config = dict(
    n_layer=14,
    d_model=256,
    head_dim=128,
    norm_place='pre',
    qk_norm=False,
    init_std_up=0.0274,
    beta2=0.98,
    weight_decay=0.42,
    schedule='wsd',
    batch_tokens=65536,
    train_tokens=310000000,
    dataset='wikipedia_en',
)
MLP neurons of a small language model. Each row is named by its layer, matrix (up: input weights) and neuron, and shows model dimensions 128-255. Each number is 128 + 24 x the weight over its row's rms, rounded and kept within 0 to 255. Numbers have three digits each.
A block is one neuron, or neurons of one layer that tend to fire together. After each block is what it responds to, as a language model described it from the Wikipedia text at the highest values.

L9.up190:119198096129119117153112126107188148131112126074118135166178130158157111147142089141120118069105094125110149132138140128127139103153119127140127148125135124108153137145153103161119105138134102141119100169157124113085106189197154154128124126079142113144112136089086166134111103119138118122166119137134101093162156107115123120094141149150127157114141127153143112113134112135104121131140
L9.up201:112161106080122162111144138068181127105128148101109131088131134116114158131143094109141134138138140089179146145161117124164079170156107124132114108122141147121159147116116121092088149106153107135107127173125096141147110141120173142084106138119154119113122108119129159094126072118126095141142169194115129145175120110162101107107184122109149098164133166113138156150129147141139116162116
L9.up478:148134109143128073174101132092134101116122121093172145120134142161154139093122088147129109117134137093151114157109102154128140057079146142120086142140145167128113176122151157115127118160128128154106129128122127087106123119124123182144140128164131129106101123112133154098181095115146142098146107165108129172149120122101135080125113150161114131106150119117129099116124094123166093126130
L9.up650:149108123116109128103126107101140148158128113095152142135098127158146148095134164109081124107126093114150112147138138112151121123161116109146046096156128137151158119150153137078157122123122119116155111092173099130089079109201188149115138124134170123168156126124156126123108074154066182113094118123121139115145100118099105113130145151113123137150121157155148137126122142129144128123169
L9.up829:130165107128102113098173084084117151117148119146137155120158145113158149170085135135138142145116139138157121145165111116122137110134152148121140084137121071093135128119111119145132136110132147124119150136141080113124078129188115133175124140098175139108093161071133132102114106106112101142118160118158145106169108112097130093113082124130134173132152124100137140121122122137135163144141
L9.up852:117130073106123133194132123137141189140112129040127160118108147165167123134105143133122110119153130157118165130150110142122140144130160104153125133148134175131122161140119142143115067122108140131128129119119138122112134139180154129134170109083122130135126129097091134154120125157112114105173106118108135133127133130122091101119117129142152104135137140126164115117148169111110112145165
L9.up871:141152096123128097127146125094111149134135126079174144149159121144139120141141111114119152106189118155152134134108117146126126104126146121128118117089148126076115175136166132110107130123093145165135114147141107103120071106113151158156113140133127128100063121077091106143125094139112137109145098127165116114133123103128144081117147136122115146117116143120152130136157144111141099100176
L9.up1019:118125100082140153130144124137139106098107128087148125118141132149146129161177149154129132106124152102145121136141153095144127097131113115133097102109104128146144137130157107107066171129145106071107146105129156134131121132159169135128087142154150151154143124117100106127081116115130129162154124130135082113115137118126150128104125162142149077136135125130141094131152132048164126132128
Plural noun endings

L8.up593:172150115111096096130155133120120124112111122119172117088142136122156164138138117131085129063150104147145107168134139162113105158144121135176113121096109114127081098140155133124116121145139137131130160133128082174148141163167125151114127130133134112156161120149134133134133172125149102143106125154148115110126139132113130130131105114134104133143130080056156110136122142101135133098161
Word-initial split vowel E

L9.up222:129126111111112110098133138081124135120134135113170080101146107098135130123147148131096107137130156130131118135121142098068119127131156124168072118132124120120115150118120127183069168156126130136080190145163093147131155119149107078123139125145133134132097128119161130154116120155128154141117138146156166101128107199159113165143145097145138079128148127139156143138148132140130095111126
L9.up446:143134076106089101168155087119123136183118144116160112153152117091167120118132134106092130128107135127140111139115129109114107156154101136124107164178117112175131158109117082126148146144153130166085118105167077105120119126110114149109116121154134135155161127150139133126078129139153154153160128115171124126119157093151160161119132114156135162086139121099103079144112118089130137092145
L9.up486:141169109133134121117152114091147107160154107122133121110097118113152165109105093121147137129162103123122106133122118146109059127141156136151102153120167137096135131141159113136107122158159133106088158081144128125113166123147107176166134125126142128115135134095142121145183132101143114117169167136129130105131124151109134095089147128178138164158138112122174149148118102162128195152107
L9.up498:147134150136114126109107166109139131175131104112161137112167128134124159161130130175153130118106164120108143144085131112150144153129142108147093133133143110094132140086157169132201122137182112114110120091169129156099096117144134143151133138124120139125091114107120143117127137157134124077096131157145153107145105077135115083088140137127162114075157158092109108151077144092112168124131
L9.up780:128171123090175103111138087099128097157126127127109103100165152101119120111148131179138153128086122139152115166078176157109122124109124097167091141094101139129159127158116141116118133148118155072139142113130084177138119135176176144132134144139133160120138163113099098161121155165123115139169103118103174123101085108139122151101180134127120121146157166124130135149072165125098111147136
L9.up855:125121130120121091143186113091132136164099171137141100121120194087160184153123152136118154109092126121156113124128152125134122170114104114125125115168125104098116154093135138146115151125082107127123164085169115175118134111142104110152139108107104092131103114122145193144172125158154156134093094098139136111163086095132139136114166119158150110116124144155113143184085139129105122145157
L9.up864:135146145103094147132154110129099130116105124107112146111134090119124154125142179115091084087126103146112113145146129167117127147138134135129086141141160125108104118144141104180155078124113068098125163144145131125159081184171102128176129125119149111094121142120143119092141107135129141117117146142105147145126128091096129141122163165127125152114158141093162160108159119141134160118160
L9.up988:139139119129124119097150107055143103166134138138142090139181130128138154107095160099121174110137136122128127212081138134102090143141143129105089100109155159129112110121128113125134071119151143127102183133132092115085139163111113109180110148121114150134164121106113141133199129111124154116136147132134118138122110160119107099104118159099123138108142110118172156148159136112144135130094
Letter "A" tokens

L8.up966:109152086096104140092122093095136150122152117101111127137146152122145162144145116132115105125173131117131113162137128123133113160110120146151119101095125137111117100156171126093105112131106130127106122152124174119101148170119137130146094129125118160098123141081148147108112099086194126087172121118117116089123120124094117132148105112148125146137135146139136133161163124139109097059128
Plural noun endings

L8.up961:163112151101091133160116152163105141187149169079169116117093079131094165168133143099055104153106135166150141115104149112130110118190143105106121160113153174114133169116170093081120109154104149140118123117128113157159130140116128137151137125116170131112158096189137121139138103170133132120103107110148147116116126098108112136121115147165099157112131164132119122161143136128111171091110
Main finite verb after subject

L2.up37:149108143119108090138095114112127064125127125144133122100065151145123142117114125144114122134104147120110128128129134173116125236131126129161112117151098104146132156139128167147080102119144134114130122121118113138098126158181134123124138127141136103114161103152168132136173137135138129094111127123158127104154129138176095111094149131093104102169111098085182130148127139119113107127122
L2.up57:124117084142131134175154165175119119141112167142125128169104149134147139126127125106095129128101151116093112180110120137101185141133146097161123108141135110107127095127136056143143119123112158177102137146148123106114104144148113105102163146160153126119088128136136124118108146161120122140100099128172134151138104115101127133111165107114139151137113118106120123132163129091149130137148
L2.up505:118184150141113112078109143116156109123135125102122127091112118130106164092161124166092156110147149109072130147147117141123140179130155129146101104153185146140129127120153128110105160143145122116122105138110116133113129147148200055115166147127117103154159128159105101131098156113088127136124118141145100133128129139111113140131136096161101110103112116131131137147128128122139141137109
L2.up616:114145148120130110144155178117154143149084156119128105129102137118170130095135160155152148225072143113134089170135134123113135134119144136150119068121121125111137138128127113098162132110101136130090135125168138106092124172128169125163135140126137075115128134139104074130137132135156123133159101134113152085125082111113125131116153142103167129147157116119164072106129165109131148129122
L2.up691:148147108103119154192108088104128119113102135148136111181146126078123119121113129118129181149116140140130119134142150158114139146116140165152101090141131111095126108123105116139128083106142136090159106129181111112120068140115120142108127097134131082124134159148137116165140148153142136163104143106120120104149129101127112125090156116127144137120187130137139129141126149109131121146145
L2.up709:155130075115123113114117116098119124127119135133118117112190140149169124118109110126094117114129160116170172136115115141118131150082139168136104077155118122117135147142117127137138114113153140094088125095111119131138193131196104143108114164145113114110130074148115119152099131105197138130129151143099151084120113096108075108119168174151130091124119117129135092099122123104105106111169
L2.up779:135133138110072135113142134126106128140126116123155141081132158111132141105123180154125149145132139096088092168134126142104173152144151159140109110151126113072137130124129120172149095124131159149127115075151102137124127134153116118162117127145108104151112089113126108119115140169109134143143138127123135105099158123162130125114134114118135141110154100096187106132146128112148112127179
L2.up957:175127121145109110112135097116150166111115179127099097094123105130140162115117109151093151165111198138117132103120147148135128180113108137105122124161137128124146097125115121109165132106106098077113132174143089107101135119097185143130141168128154135120112107119128126106124122121139098146134154186144195096159112136154117120133121145187145144111144099124136107157102123114145162147147
Indefinite article a

L2.up221:078152109094123116112170186189136086166091110058150128136186150124151158105125139124141109123108120133150125118164125146130151101098116128139106162115117093110135132121168105131117103157129106099144133097110140176104102156127148126149133123117143146141114126087125158113139066096141138128108117097117112112108132178106160117100124117123122107149150153135110090101186098116143143143128
L2.up350:104111075112105106147132108123125133192098123100142138125166132159128148120119115149155141115111129157157135171112127177120152118133159115131136102117179173125182175133142152159122099107098155106138119107139141150115132144125139130133152129058113113140107115091088140124109079133167126113125091112128113112149119132133121105142083140138138131130179147095088126093176141093108145173136
L2.up484:110136155083080119168134160128166117142136127090116118151106131124165144142098131138139123094149128157140177132130133180126116160150136156150117117084186146163145120128151145130128122144119082132128129099111116161135130161162137147101143180080160124094138081131115129147126059145147146108104135138125141114170122169107161111126155153096135158109134135149108105132134110120120128148130
L2.up528:127123101055118141108113154133128114180113090103115111107159145081183160149120145151136128141153145112123120124175132126156136114151136095143105125162157115110133136143117106134127084122167105107135153074162124146126104148137129150106104109083114138113128100134110143156132053102122127145110133137115119110159121098126121135088175082156166108124146154127131110094125091132095112109150
L2.up649:124120110115146132110123141121068075132069101132149102118147126140168135115156147137160129128101096145141098150142128109150128168096128156149146121156117103105130158073161095197109143094147197134127124080110119155104172144096117103124136103101121146157123144115121137144107138134120171111113127125121097123126125143103097108109084117139131140111121147105158127119145106112114115109127
L2.up654:108147125140121144157154141156127078110109124095165127130201164132117137126145093143130113137104143130106144131133130125122115126106133127125166117139099133134169152162105144119110180163107118139102160093117148170084140155112175122130148104098129105120123101100121131095110127128128170106112086118125104097131113142045175127088116132116138103154125076127110109084136097078129129145149
L2.up886:089143077105106099099129159196108099123104159129137136135108179097179163115132133125088123163098067151107149126120153115120148147121126129158145114107136110120137097111120136122123147179102102133139144104125119097099092141149162108120128172115134138120123149153107166149116099087168171143144152115132122131146077141064110098114135108096119075164125154137118129112173119115127156137157
L2.up1005:145146143121120138165191130144140138124093153075128118172173119096156135132175152133139146148146148154142123122164124136114116128136118108088162093174126139140143147138087110144176159151119141134148151066148115141127128136090147112127143139114116147161126172119125114148133138104124195087141131128100100137123128164156110130139080126154152128148134128113133121090102105129126143138157
Word-final suffix pieces

L2.up80:110139100078078133131146143150091131147085175100140137135128180153147204117154168130128150123146156112122140143092147145093081123095158126160112128108139101125146126157129155114113134119126117150170115122125114093123089123141168121114161129110154084144104096121102154116155089135124132141176100127136139150129096165157151102103140152123100104138184131097174117152102160118132144127105
L2.up209:119176096136104128180147136132149155095102125128137121152117150141121153124119171114120130125136095157144145139103122144099102145123124139132148114115140118141171101114119132117149150144090192142081134117119133122082122100090124118081156124130127102136087123119121118113107117130151151087134157150154121130155138137152129111138146149145157116113120129078121087106125126100067117145122
L2.up251:152108119142099128155148118168110134166101147131120099113100124122111134120147101095123129135143125118150151078113133142116136139130160132118113081167129123100157140137092153100130086124097153132124121102170132059112117093151127128093124123136156135118115103142165137159124109135105125141149118135151182088141087072092127154161160129128081151125156150166102114175145160084147109159143
L2.up301:137116142121114098141150174148162136124107135087127139169105123151138138110159157121149086123154145148138139110109153123115096173123113141117150120098163117137129097110101109174083134133142151143121117158102148111132087129118125099124117130130148115140168147103140119156111113168150149148149146181124111128148128140140153112167162151128119142146131123110093112143142086108119157155144
L2.up534:128125138130085120144173162143130134129075179104146137182131141152154161147174193145101124156145157152128055143144168124066133124146115141143108132121113120122116123144100130148131132166093102139115138105149131114094066076119199145105154129167122107138144163091148126108131108117172157095143090115159087141124124133135153125122101126155156105148144103096135095126145093101090158163133
L2.up631:149120095129113112126152185171150136127122206110110118145144121130126151129138171089100119096114168137140145159130162149085113176098134119121173123140127144137158131066136204115120109132107123129134158113149136104130088137118126133096145149126147072138121118126152135144127103127166145132132120130168126131147129135137117132135140186146096124139161066077113122149178160093076086144139
L2.up979:144120076119129116118152108128137119126110130119153131087173105101101167151208143107106124092098128119138147134154127154121068150103135102133136107167132170162132127135135120134134084155127160139096144110168134128142107148124175167077130123147127094122140170090117086118116149120094139115169136118138131130162121125149077111132119121153141143117141093140120114162153117137116132129103
L2.up980:189075121136110097128138170080117111123107157106157099122096125163120127102131133129107157128123157134095113146103136126114103097149132082162150096126141104157147136136151138149120140128121130098124170140143070099115132115133150119107184143102151144126155085124128119145124149151097142103139171119144140110144106117104140114125149172092095123123124116134126071160095127105113087121131
Past-tense main verb